Weights of a small GPT-style language model, trained from scratch on English Wikipedia.
Size: 11 layers, width 320, 5 heads of 64 (1 for keys and values), MLP 1280 SwiGLU, vocabulary 30841, 36M parameters.
Architecture: RMSNorm before each block, capped logits.
Training: a variant of Muon for these matrices, 439M tokens, 3803 steps.
MLP neurons of a small language model. Each row is named by its layer, matrix (down: output weights) and neuron, and shows model dimensions 32-127. Each number is 500 + 25 x the weight over its row's rms, rounded and kept within 0 to 999. Numbers have three digits each. A neuron's up and down rows have the sign that makes its largest values positive.
A block is one neuron, or neurons of one layer that tend to fire together. After each block is what it responds to, as a language model described it from the Wikipedia text at the highest values.

L8.down176:449498488529489511496447441463485492475537493470536465485489499481485531500532434472512506496514511495470547504472522412509472525512544412495499521531512516515502500499521498471524501453498478508516492505478480496507519511524515499509520484520520481491503524496473504497503481471509532505
L8.down577:510513467503481492528507465478504495499493534493495515507509497487511499478490483518484482498530548471472473486468496497503478500511529436505533453502553458545500503536514502540477520439494504508499455466494460516520484506466508524467488556529489526480523526450481501529496469471505490505
L8.down680:517536543471524491451542507470519536504510461503509517510518481484519502532528501527544469491489531505506528474498488540496511489557491503514481491526450475497502539506512511492503498531453481530463533516478447486480502466468543490514488487504512474536468469482518469494493490530497488502
L8.down708:537482482505502501509482522472487492454514481518513501460507537502509468486484525517539469482512538511486497515484506497504481482525515471495509510463482543498523506528495522502479466480478510502521475487511460469502473539505554477523497531487496432509535493466438468528502499500492492509
Before a work title

L4.down585:533502533498514492480510445465441489479508519473529485500537483502516483529467497481464552494526509479569456503499503511484512534524524511523499477445546408476530473489471501569531505493508519478509543499472499475486493502511510474499568490526510493508458498517496471519499513532536480493
L4.down923:508527498520486524505497508450472491535500487498491514519483486489548513531494493532510548490492508457498475483502502490502494529521490515507515505522479488490532522514519469516500477476522523519510500521515463476477479514458520491490480469472447473499530511463492525492515535550524504440
Word-opening fragments

L4.down957:530517475489497469505530491475528513471549508468528520501534530464495510548512510480467499448450544483476521495473504531503479497506511513501483538475500492491502487497513502499506475490487495548521522474506509484539487550513501488523542518516497518488532475520538524556447477525464513501
L4.down1094:493477518514501470527508499496554509504527496528519473518492528508522537520507501488486538526513459540443504488504464505468515517492496499462480477490518503480493518510535487506497478500501517485486454458539483534481449460504491516472506506493478507510489486463504476498521485499485485459
Quantifier determiners

L8.down396:470542502543501474559471526465504495483483519477496529516527455495488499549504488491476496545497559512523540518473499481424484521481491493520477523473493490510493463488532525475485496504510520507521480535521527519486551513532486494509483482481516487518553512513460476491517493523504495514
L8.down408:532473503472475501522483532554537501469423461515528510455525494497531502507506509448453494509522510484528484466486479545509513472487483539514540489482489529480518529486489503507483490491491523502482470479532487518520497515563487482543475492453486526545517524473509464521517501509483522480
L8.down461:492494507501510549545457498465433525465501477513453539479499478490484473502519485480491513523543486479507534466504474487542463524490511507517531493522483508475488502506474507483486465510516506485515498469525512492510499481523524487537500532481506499475476522556468521507480483440479436496
L8.down1235:499496456474555468480491481504509478503459525467479513566510518526475499496493530464515564498502519517545523518509518505492528509495500516498522492490500578474466490486464484510481483522526473491486501490489487498493473451441472534471545509494541482504508517493517442519547457530477499499
Upcoming time expressions

L4.down368:494496534474523523534488477496465507516487488466477489537465490540498481517492521489515505585465504485511487487539531518509477508507529535478469467541523485501502488494461470501486507472512499437510490512502458517505454515497488485435502486514517499554524550514511441465485530494501527485
L4.down947:483508484494518502499515478466556518472502479506459528518503537472489499495517498544483496525495559538495446553489507495503496500473472453508473459482520482494511516500488479528480467490527487495462495483465505504483490518534477504508545457475484528484485514464481480520497530540486505507
Mid-word syllables in names

L8.down23:532486491484467538521493479521472452555476553473513508502493487476530455532483492539509441488431484489476515478511491503483459467482467511481434500500532520484485499459472512491514493497495563528515507537479501528462513479442509509468498504475496520487490505515496549508532500477544520480
L8.down35:488549503546512562475485521539499511492516475494475440526491549461508519497445501523516489500514533516489467481438471490502535488472498473471469483521477526498466497478472500489491512503524500500500516482503485520510448509519522486483472524564508494486492497458474476497496481483543503532
L8.down1141:515488501514475529464513490477493555521490522544507499496467469509500489534478489504582501471501494481479487555463498486485518478506498521471484515481503504501428497484498486531523512509531463515498467501471463490531487523503495492523522500528515533533486521449529514476516503468509496505
L8.down1253:524510483548530492459454530504495475498509540507488462485510451525527494504517481448513455494453549530488493538505520512497482461460525460535485536486486483524494473461507473478424502480490486481503503492501516525534487504489507499464503546488490524466513524511480506537510534483498508468
Clause-ending comma

L4.down516:504473497450534535521495491482470495485451510471491493506472528488446503519488502543496497512485467544496497523478492498474493514519483480483492464488491494501530484507466536531521523489484504460497505492528491479551514486526523513494485520493518470523409432478577501468470439505494465474
L4.down607:516509500525541475503482493528519510511488483496502451509501501511478444537479509496473510479521518500478480489507489565492523506525518493501482505520485537478500491489521531464501469510479509518508508503482565529551472492550465499509496515497515496522512445502504472447527485484482527476
Delimiter after name field

L3.down27:509524480517471484507508467502534500534505535524493470506432516501528500522487528459488560408495559515525530479494502539505498482484508545501505544512508496490496510488470536516465492504518499488522460479463470495485474519486451467535518519508467451544491488529516534514471488484498488486
L3.down226:487514522453475494509476500482544548483510509486481499508499488462501508499508504481517486509501486472527521510467486471489497519566516491469488499522490499503507470498486472542471511459484494532513532484507549429464554529534509489471475515441493530510504515487515520519471446513446500512
L3.down342:513539468513487504508485544477502496494469541506503491533508542518535525491470509537475513518513514513534481501521499454511496490499502453500485494479479499533446494459523501527461500459546481507561542465496502512510504453487526544530498457503466544431515492475473536473515508491531485521
L3.down631:535494499515516510491479493475486495521483465496488474533490480470532462517522532516477509458501517534490526521472526527538549475514498545480475506510503489502512465525457511523485479528436510556483484504525511498545500454505515501522485498497495511524488458489554508506474458501504498493
L3.down745:514505482449478472482492503517486504506504485497517482481466511463504452470483500523499487510500507545476509522493568507538494515495544453493511504464533456518533443497502514489473487546493516468483518516538490488542505474507501517506537531498515496515496478530498469522548504519551511511
L3.down893:501505528514467521472497527497497475522530522481500421514555513495489454521539485456509501515477498459467468530537491493508483501506520490490514481522463522484488546538515520519501519487505495487519525552509514475472497485513477473468501498527478456525473541452488502490516509513495530476
L3.down1184:457543492485520503500498523502502515518487518533499494550513508473524539540499436453498500448484489491516520482483514505505468496506508515480542523452536441519530467532492498550453486492528499499495516520494510489503508533508545503489465487499501509496508463468451492495498524486467488523
L3.down1229:518512457440505542541469502464545533503493513504498496496532495531511474533516471469514507507527510491516472487493516497549520512488440536479510549485499477496522498489443513510482525510475507518504483469483476495514493476541444507524465537477492495492495469475515465486490519456432503493
Start of country/region names

L4.down369:496517518495467522467498479510554470512500519530469498536520482504508542495540513483565513491525515528521506487530448480500491465479461510488451512504471517503507510490534500469490479499514536454573545488472476494474509485527454489502518538466534452501495490517510524543497517507512453565
L4.down693:484533514508492522482473483484506502481523521500464427440466460449471493502530510558525495510512484513511462494510507483515463450479466490490495560538513500462482533487498528489491508482507450467460535473505522483506522501479529510523456545457525509505490511456500467490502464510501492522
Mid-word name fragments

L3.down220:471478480486532523504488488507508508526494463463527482494512492526509522506446483490547487478487492473538513478496484484485491476521491521470513532508484483508511504513466487482498547491547515511512539461478558461482442536500500488486515497503521552502455513506496540513512519494510533537
L3.down588:518488518539443534523507509509520519518486508477521498483550489473477510503501490494520511513511507504493518498532514485486476465508481523497467529472500480476449510560558494506534479498507482508522535522542497530463447462484500485477529527515496483489492510489499503513505466510478466482
L3.down593:504514527546544519486510518468494526483486486484476502510503459533551489536514504474516556519488506495517509510510529528543479555519467507524485517489493512483502501541505489466524530513475446559507528523498523543543475478510526497446540502536458451452527467483551493573534528530517498488
L3.down790:484476508504507520480486510492541536533484505470505514531529489467507529494475491490455511511425522525507529515512497498515488505498498519479498500511478525509487461489524498508510508490539508523465479472502494482478504539454523490528494542515533471499475513512487514505504457463523505485
L3.down879:506473508542503459487492491490463479486494536484483504519522506482490517471517519499525504506475470445505515454486513517507479475507478483488523474471518499507507500475501509517527514440505519525546500475469498540518471533485485506519497509455453495477495509478480478529473479485499468513
L3.down1081:548504495494510496504502493493480507455491489490517513543493462449488484507480504482449558495485476490491514517505498530493514460469497499488479488503484501516470473527508512507462467476473502509447493479498528487544520504519473486475534533474515454479499497470496500487510513487541512478
L3.down1221:530512464471536477496485504466451496511501484466472497490485500519547465501490490490464488507448435474514534505497509486513533530534458523486512452466488482493508482529486492485538490504503466448466496493476549522517531508523512512525540529504473551444499531536517460505558520487523469485
L3.down1240:528515510487454490529521507515537499448523472510505496519475465535497490486500501461489480497463500457516483497522540506491470469499509518466470519526496456524528509470498530517478498454536522492501500509553514484514474539537489467482496501514479521489479459511509522534526489504545522493
Mid-word name pieces

L8.down5:519504487527484541527529490469498535516493510506495481497464529476529458503466479490493488517496527520478501487486483505477500517506494451521478480487496485460509479516479487507480522448528524475485527538511513487449499504476544510461464484455505521506494507525505529506514530529500510558
L8.down311:475501499504504490468496525514536509469526498505500541523493498549536504538508526521506474494457511489477459518513538549479470478545475482480514492503448472491516555526527499516500462494497517486481507491516474491433523480462496475527534533458490490506493509525500486530494500493483504490
L8.down545:541504534494507505496482484449529462503545483493462460487482495491544466512506526456493546514500469522501478505465545456516500504515501505483502559522490469493500561479502543527533461485513466484535515509467496498504478467528446465524479486501492479485490514523525466476480507576510498531
L8.down1188:513510508497475479482495520510504514510497513464470484502514480516517457500494519516495534543498434543509468488446536525490501534568486526456489493493486512514484545493518467489524460542517520502504521492531538504455489469528493502489473482512539510523507541504482522501515522539544503446
Mid-word stem fragments

L4.down880:513519545476483485459491506501473467529515499504467530506524471468518517506529493507472477514541457513509508459484509495498519497511522461513470502463495512486514483518471491498494467511486524510467492511530520525464488501512488549468535449466537523481452521476511465463496492467479475540
L4.down1207:458497464487511502476499524484521501481498486510475520525512493490506469493514512489522512488519495511472490490503528474503511478471483480530515497534554515493507497502488459503523474471489479529527526514503522503518462473476474491521482518563505516450439504448466506495465536497476492516
Verb-completing particles

L4.down726:518516490548507516469523514503503540489520499464491472474487514550454481508501528534511544478496507493477534489493548510465520488559547511508474507525509508502502509472507501517482511528454471547520437483508509504465505522462524496456497515488548468494516557516488528503516473519484479480
L4.down1030:492494505488453475501480494492565487518547521466528489536462509517447518465499507511487515454476473501526492478474496462525523495430501510520469521517493507485490511478491522474455478545492512465463486504529504530484499546566482476471512511505494522467485513478470514516486485473521445467
Pronoun "It" as subject

L3.down38:512494472517519530494526480506525509505517527470523556463498500506470475495539472472536483498502502510486487472502520505449563532480531525514516456514515497509523527492497482482494545526467531507467497456541512513501462464534528499489467496542484492516540493470547482551479508496493471493
L3.down236:508506444477479448551508521485532478472511529456521499481484521517489447512494514497504526486464513496464504513502459462538510508517501501513515495524515501512538498517528543507529482491513502454478521518512495482496491474497500528530512525490502506455468525519491491530505490545562499491
L3.down348:494495524545460502471541495518465475454502469508547546513484555511495489492475476455501510492498498533515501504489477542560510500519488560521497469515536482482499500494555451507495507539503499506521475582513480517523503503522529504463459444547513562507533476483474540510516496518459509491
L3.down470:480478522470516486537479494505527536486501476522511497514475534561544514480512515503505503483513475527498485469507533519455438483498505487527509527503507488510499545501510513465487510528496432521511506515513490517482505529511517509463520492501511499514462505466486513490499451549473463486
L3.down711:512461509533516483508516528500528488501499524492513527528509545489528472503520537513482475489505485502531502514534504497511503472466500496517488490545516506484506512456533470488505486501495528520494527480492503495507505487546522499534505500548485517524504499543525499491478492521464493492
L3.down740:487521473505503525494499526502552551496507501494548498506500499508535510573522478530515475508508506500500523451503521524469457492478518499481462488516490463501525529523489496519536511466527510485539519472489472516519498511504543475527491507539489463503521413508511506494494508549504489533
L3.down1123:484518484520475510475544515497471523507458518484478492512472511486497527487558515474505500478498466491522429489475472494482521517548496539505517504544503512547500511465460481456498552505493476498504494487446456455510466470494465495454497510507492499490500522496468499525527484506479513484
L3.down1180:530491495505507454500539514466478508525443517451472515474529559483542447510501445488504508512445501554530490495500519513520510502513524519515520480492507483518542519517469537527478492539522495506487533483527513515477508509505486496472486502532550532514554519460516489521492528509491508497
Anaphoric "following" and "these"

L3.down358:475501501449487469517466465484497525480477511492539501468500538531506525494455492519485504503496504496547513508513566469474485474498483496492500505497514479480506521480523557474508477532505520514478512516509495488470511487523510503474513497493479524487498528494497445493515468512441503460
L3.down611:473507467499450448498484494464512522480517528518555476476502461483492528489524479547537487477486496501495461507512499476542479495467487497486491500509503482503498497543494566483511478559485486469491513481532545512495487513454527530504512509507481498500507487513480469495491494504458504516
L3.down637:509501443493495507438488468542527508473526496537511489521479517500523529515539450504512468528463515480510481484479518489498480473490525511475490524489464522456489541506512467530516490517507505527524496527491519494497462492487514563480481495482449488505510530521506461477506463487521448542
L3.down690:504493509476471496499481473537509493500516471504518497463512485509515445460487465498521443476458495502497464481496480536506479502531496469484464515528505495453533499460471494522541488458488478501485498473472509471495499464504500480494463465492462541468504490502495494514473502528519501501
L3.down847:506491486516533460513463501504442504535499492505550466489501482535535517484518451508524511516515463453512503537488512504492520544507501446473480466489495452485554568507474506477490469497524464481491533523463499491500497515500485481448517480495536517486506536476510522479517575528507524479
L3.down1060:493499520516457514459480508493458502500488461512518525513485509495514512504517522452516473488415472486514496478506474498572494509534536488479504493512492513518507493512479522479512516496553506484498493512515459462492518509476497488500504572539483455475519465530477483465466492494495491497
L3.down1149:483515527466533469471509466514483553519515499454464510533492535531509448516513505493536495478495500412517480502494500512515452497556489522465536475482506501506515516508488488527516492498493542501503526486518480496494491509501510529508537539509488540482542536517514482493486483542494463500
L3.down1270:499486518494527470490491517434467494517479470483513535526497526472478555482531507467496529471527505508485497552479471480508498535503483466509507500506508473441520471502521491467506519490514468491499455496475500510501480516511505520530530463453467480489487527499494486504537474480530553471
Degree adverb "well"

L8.down359:580553500501510517518484500494509511531501538476489488497505499454514502476512529542491471500516493504495500469497464509509496480485531497482551516479458493457500500485505472494500510476494497479515508499444483439436510461522520468479518548532504502500496497517498500528563529531554451495
L8.down374:520462464504473513512567490504528451494534507444502509534526504495500520497529497536503518472467501486480511495487535490522469473564518493519512527446463458478511505482482481494488487493490455440483538532476527506533474534460524509518519543494447520496489518492522478486518486508492464461
L8.down618:474526511523528477509486466505491546476454538524506514507478496540463469484521526553514499457528523473523506493500474481488483468491493493514491483540507515477541485521504524505502549499478543454503486490500540491516487477545483507489479454466504524541502509505525501495518521458534499478
L8.down842:498539485503500530464456500505496502469534479524531504496521468538477493470447498468513494495475491500557455502505473494496461458506518512494521519461493493493499532529540486522478487476488490500512504510477504559551511501523513474459503513456494495549509456502514546526515482485521516465
Non-English name pieces

L3.down164:501458519490461503464481458449519502475525514500490489488464500466497500545454512495518506532482513535450508517522478513481517508504520478513501499511498505504465479540542511494513516499508470469531498499492510520491482503473479479523487491503494468537466501488495440436510519465491486456
L3.down217:528530463491503472560516501508504520555489483500471494529487483505482530489466473553537513445486488511484516509536469491511547503492508454519428494512559504506529495483487494522485493509526471496480475506523461507505520481518511549465516510514499483494525533493519501464483474492521493482
L3.down325:492530501489483453486458494520478492498517473488524503493486494497473479499453488485525518482483536565480478517513502521499482503482487488489486491533502498489510473485497474510492503482529493542503501506492506513486477529479491491507447477553515554504514501470485486492540476499475469521
L3.down396:523495509476495502515502456447486451503497502545497475471510482494536462523516497473495498496500526481493461523527504486513518516455503510485522523452512524487485471470457499498466516530536479508494507529503462507545472541503492456512467523486490514541486483478506494455474480484492528482
L3.down487:492486499506488462496485530483499500497503471521464471499503479517486492515489482456502481504478503541524521532558523485481515503537498474511510485513457476529541542472508482478480512512513495495505473492539502474475476516490493470469477463457496454505545518501506496455489522440455508500
L3.down820:479480516480468479533469484505510503492500510534493510495499495532503468500490478543478530528492473479473513500501520493508479523536488508512511474520479500518537534444512507546506501500480467493560486494484483488463476516510449470458499508499485463498479495501500488478536501474495543459
L3.down1040:513481505481493490550484508516486538540500479525521483524497474511515542493465494478511519521483499493523500523508497457508495488499548472513477469493454513521512513478537493520503508505512476497523490463518445495513529470541513491475459489450485500481548516499503544481494528512501481504
L3.down1119:521468430515503489483524500497511502477514537491460502534507506475497520579553509521485483495502536467495515549470499510497513521502521482516512439480516486501476453470492473453501483499516542461533515544483412484499534493496489496524519446465470506524476459512511464542509469501499497463
List/table entry starts

L8.down8:505481504530521535537476493510513509491486504509462531499521505484508471467489574519488471465504511477521492503535483482517509491505465496469461491478468491464444488544460487540482488507498493524508515485508458514513519513456503546497537468516483526490507501498474505476470503467565498504
L8.down128:476493499437506483472480518516497564481511481507506481502504480529501512452511494515510497478486536499523490495512479506499488496504468535458489522524497484498456502531512507501540485535475462463485496506522483527486536488489487519498522528520506516526516486522477483471470453503554525496
L8.down426:521532464500466473496506474497467501512507496508524489489475528524498486514467505482495460520504523509482518505506479494506536442441504533511486538519512457552519512487515493477497505509511516475493504517487538468457491500464506508478503526476501535470503495436463505433507512448511508497
L8.down1073:478468506478491496479506521514471522513514479531515505486538532529566485467522467509497564536500537525389511519466500471541502487507487497502480498467515478474484514470527514509467506479500498507494482456473528508487493495510472496481505511507466477528516498518496512472489484507499531494
As-well-as adjectives/adverbs

L8.down994:490516446500480515487439467511527506499490530505505480488428505539493522483497480526499466488460463495515477520521471562475489487490520505462480494494455521454476466509471535536491522513489505519516526499483488551511456466491515532493495458573506500477530519486491531473502497523481479491
L8.down1086:494518492510500492478528476492492537470448548516481475527535483528480459511486565500487475499502538493469466479509483504536488476523474525526515459471518493484483520498506466501501500509505496510487478527493478501501482532535514535481491519476516513510534497488483485531510487538494529504
L8.down1110:513477498486457494487472469445492495516477501494471518505509493519528520437507501534496545523519487510460509538505526485504474516468510506486517500491467456450531498507518486503510499539533472482513493523494501506461420464506487526522511497476532532493509475540445490511541493531537514527
L8.down1230:484487503496512492478478518514491521476522474472503527478495526483501493491565483487498520492548489539500462496505548563506533508514459479524476448519520481438511504491517482507455545516507531480502497533454510524532537481510472491473532516510496549511477503511518504519487478509470494504
Table cell delimiters

L3.down61:498496483484526506472498494483516521496501503472470499505505495474487502490504572524456498499476493539487483496493471462488483469497498484517451510460523525542531492496503494531478538474490497510535475525492489461476503477500481512504520493476516499490454470524526501489511512489522501506
L3.down101:495523536501491438547533473508524533527506536521543496436455478523502525484485526534515471517474461534535488517512478521497488514531506539474509469527533496531479477488481514509459514498504519506484515513493486493479479524519547505455496492542516479497459529465481511471503437469556467511
L3.down266:486532489495539501442468490496490453518509476506503533491471518476481528509491533522458489526508501523488492511514498522458498536560532466494515485504520467493469461499470474513545560445537477537513519530482512497452489508515472455480542493474490486450512487480501507513505497476471519477
L3.down274:472485500521518500489529515509516480475527506540441529492468484431521485466503497512500501549474440523475467488496537478469489491461476493469503497468527538484469539538511537485524480491469466484459532505464532487450500492501500486523548507436509484506536541477482435482533523469498507498
L3.down551:487534500494476491512525496524515544495525496526514558519451475513505516543479548504495504519520486481498469524509555463460549474528518537474488494512554535484482524526503523489496489471489532487485533501516473499443504492498512508468474478541485477550520567506472510546479462492496502521
L3.down752:485533520535537458454494525512487471519523466474481519479484510482501480542504499514479480507492498535485463541479554465483471513509472487508504484488510501519467504482499486508508516456464523531479498469485507499466519501437504486515527492491439450500491516502490516511480496495474478567
L3.down778:470508491469495513497512485473499477528517473534490478524489487489496518508524538473488500480508480474414454513494495532503463517494491517546504492511508489484531495522464475528477478483475495516490524502524465535495477480527493484489526518539511512514491535483517496459477527512501537471
L3.down1113:496497528514498518544475511498489538512503476479547490515447489451534498543490507453538526532540539465487507506501481488494494507493481520459507475503514469490533542485486478460505505478478493458523515494491431529515485519534501479486476503460535497475487494505571517491507506496497495522
Title-to-role separators

L4.down250:495480502523486492511504498513490497504482495507507520479526503517467483538495512532493527569467510500495514494516500512514509529485475454488527520508505484476465500508527486511456542513494473440478426492501528488518468480454506512542495497451528481471513525503484502482486502524478538525
L4.down1065:518515534498510454475546482538507489507463566473519511462525464507512551491505465525527468491507486523507465512474475475515501506462494502509535520475537512505508484517536489514494502541559522492530490514548477497484485522514492503453544519527510535509472445502529500478474545468438482462
Middle-initial periods

L8.down479:505481504496519502519521494479519457539480502502500530443548423498487525499499482526474534517483485452535486506502501486509488481538538494475496455508448516499499510486514483510490472528521495503490530504485532474527468525527478496460516525487505491493487511520491488503483473529496495471
L8.down746:490476496519496516502468476518497477516494507529554484451500470528452522470572516526497468555501475508468489482487504527520500489519502529539494461493495506488523468478504506478496531489460495451523513533540486528477495528467540519498486506516505498487530554526512482538485526504501476574
L8.down943:482474516520519497485526502518511500467518489529453493472492481483485478496504538547467520456539477528478516512493470508517486491517511520487504493473545538498518568433524477529463502520474468489484496474509530482486508509510513487471521469508517440494551511447477464484483517500445548568
L8.down1006:487511488525520475444487504509559477505525498494481550496496502483480508515527579521494495469526527524464483467474511533510490515475491514482499479482473517496528483477502469513447512495501482533507502489475500500509484490444473507479481501502530490527551516546494502523537521464501487491
Before quoted titles

L3.down282:478513500502466497473549521501524472524500471531531521497489508482526501525441488505507492479516471496499512480510480475505490506532511502546523535527480504504511549514521535507534479482506502489502528501531492478442553483519485473504482476446470489512574465487531463487490522450496510495
L3.down290:467491501496522490503512491491538501506468490535450468483503517531499479543534520507465520457493462519486530510507540514510480482530564469497480469473543484501525485542487519505466516513489519443506494477512534509480457454525547495526524484493481515524537508525526513516496499559495496497
L3.down292:453489470471447486463503504521513497526503479497477534544520472506528488502448555512463490475498493499496508497508500507488480516550538471488478519503477474480465496510556541534528483504513450493515495481534542504541492453478497494504493496481449490518468524508501502496502483510521462489
L3.down607:548492506485435501551551512517498513470549466471507487525555529512525499524490487443474475437496462516525487484515511488481497485486499511477485505473537465470540482466527521501517494511473521491465537509533502510520545505478504483488466488492490494497514497512509502518518483501487489507
L3.down934:462432470481507467461464463476486456509517521489482480486504507495498501507506454509526471497498489511523485509496496518500494464495491484512506542493515502512494532501491518525524499514537478523503543515523495517454525528540497499480482485468494479461496547511476519503520474500500504484
L3.down939:496490498497513473497504476480505498446464524518470503513496535495513555479481507508510529538500470488521485458438538496522521498482477517539506505480474501505543505507566475507486532529505475455482530529482527482521483483501461457495494498538507459477474538483468478505502470465516495502
L3.down967:488488539470535534507521527475494551487467491517474517534518464512487473483463500472542517530510465546497507492462495460497509513490490477518496545455532502507477501527510509468490467512498489496523524528512481555503456483531491503525464465507540506503515523507532513479540516525532520515
L3.down1247:519500504467465504483492448490476469493497463519537441501531478471488536510550477474491492490451503481505502466485496528511527463500470489498510458494467515503526472466487484491505454474511532517518510510492491524522528488545475450504486466512472507494475531513491487470518495493476560480
Mid-word fragments and connectives

L3.down22:446490517489525484493504504488560560477520512483512535523541492486505493491481499497527486509550469518524492498539533488517499472508469468500528542505530508503456507503546532471522485498542495538509520501482525503483480468516474456501482507475472504501497510481521546487471544544505485509
L3.down28:487505502501514495503486521538517479496510524485509506477551468507562497549497505487459504552499512510483496541551530525506471512500518483505490520481436525521498507494511491509494524503550491518444511495491539461523487458495483472546489506481457534537514505527543488472505471443477477471
L3.down229:501519462475469480516459490497458510471435506501504496518515501486459511521519574517544537511503501514467505534497523463448476479478486469460495505462526522482497500516526497545481488468474494549497501451505474507503523495476506546508524496486529515516504528502530468546520495467504488496
L3.down353:448463530500493516492528475515451493502496485538493496485534518523486498459526491459518504540467472480487538487524502499546465488528490508488513548503467491488493500481486488521544484540478515523544456496483508484544503499456527515517485494460528479517485497488539491503517539478504470512
L3.down378:467481525502469483483490493496504435533491488508497453450529494516546474503489504483491542543455487507499502495545513501498515482501537505520511505474462520528549533499519490505472507505494491543472479467500534504518489477515458496515492489509473553502486496507516479467510498460510481516
L3.down442:487481518476478519494523493454474519511484465488509494460511471486483555491509486497490473476464502511490494483491524484509505522495512505492521534474485455473488472514508473545502499563508529545535533510504530496479568468513473467495482518483427475493485501505484527496433529462500561442
L3.down514:434500499529467486499488461511494495430452566522537511485552479497510514538489531512532537513483496492510474509502518502502469510499499516478490487459470469494514515498527499525526493510516467485510479482483483470516465503486545507479484499494508525502487449499516500510478502440507491484
L3.down1245:527486474524527565509485518532469524482473508492498514516497439494464518497507499517494541551491501524456506484532483501511527487464516492514536478538475509464496498471511547496511484495590467529509483514515493484485479481510519479435466523487510546491496514486526482539511547493527467496
Initial-abbreviation periods

L3.down23:495460488516514502513486485499510495517514539509477507512450494486498520495501515518460520530538438505465462462510510469523547532515509487485504490490492522479521526504495494504511457485504497499503487511529468497546507477528478477484506480548480455522475509506506502494503432456523454508
L3.down278:506546510485524477512457504508518531537508486462505518504471498505506508511450467501481505520476480464460523474493462489463493515525489478520449469496463512495499503491457461462510462512528514480520530508480520475484500517519484489515488514516511507534496484489516548481543465479502494511
L3.down555:506517510522497473461450496512477550537510559522542487507496456482506491518482520513505541478472530514523493482518513536509509488516521444490482520522509499472502434470507528501514473502495488482486477450501507496465525513507527542534440482519464486481504474524534511491505498519460469549
L3.down639:516514520530525488467493460497510488474440497504511484508458464478482506501499525469520488514507484527503522536516522492504503503497502521457559501507506511528506551436487478440471508530476491529491522528504532485514508487525487513495519499491529504479514526541443507513508442461500527456
L3.down845:489455467487501487520510494491512521506500525528464527489499487524475521460515490508552474517476487495530519539500534471463484504527506526502501504500520478491497503466460511486486502474470534500469491508526479507479472490494519520504475509475444529487492504512472472491499531507510480474
L3.down856:501468517528531477483464543509504525454481522532539457520518492512481508519518524475523492502500521490492499504531484500499544511500475542509487482446545486463499542514458500509497531497533498488483522537474495493513499500563520507485522475528502516502481479508520508547482509480506455496
L3.down941:523510495525517501516467511478549495488471502495518481511493481468536510528511508480498510497498523493488509513556525473480582476472467505531456457506530513533512515434508533512491522485478478497531476503441499448486476521527499506499430499477522539507487473504495480518516485511471494480
L3.down1152:510514466514522493531492528543516481498530528503514486479467537523533450521531490496501463477530453492484473478515523458486480506473524497465509465457536506499514489494485497523539490472515498474472531488472485501469492471542503502519463546547497484477478496427516474503469485512490470490
Preposition after verbs

L8.down355:491508515505488508555491513509540470499520491484504512482459529556470538493530513484506499468521450515480488520491478535505446513482512472518531523498461516487499515508520511474469484485470533500491502533527522487512450496513500504531446488534455518519520505465499511501509535497517523565
L8.down603:476498483483486503492553494433471498494487465490499436494540509546537501490499482547492488502462514486459498524533521456499463504498520526468508508546490518541509522478480543491444492523497499513512473505502470483498514511487511505495500503448451496507481515475508506492500499527446512478
L8.down830:526455478495507498498517510476494526499499472529529442489557429493509544500492489515490500485468530537494519506477495485474486465505487531478512518507530492488458514478492484484483493482522485509517541537514472521532487452507484509486496485463509483516479495483480434459558532524478469452
L8.down1029:498479507471517482499513497510536481492468526491475535493492513504502451460460469564531498520488541526543453509471489490490489498508510493500510515516507499481522501490526514538529524453482507521541530481461512474528482509492504461506493510497473517492483521499483493503487482505501485482
Table and list delimiters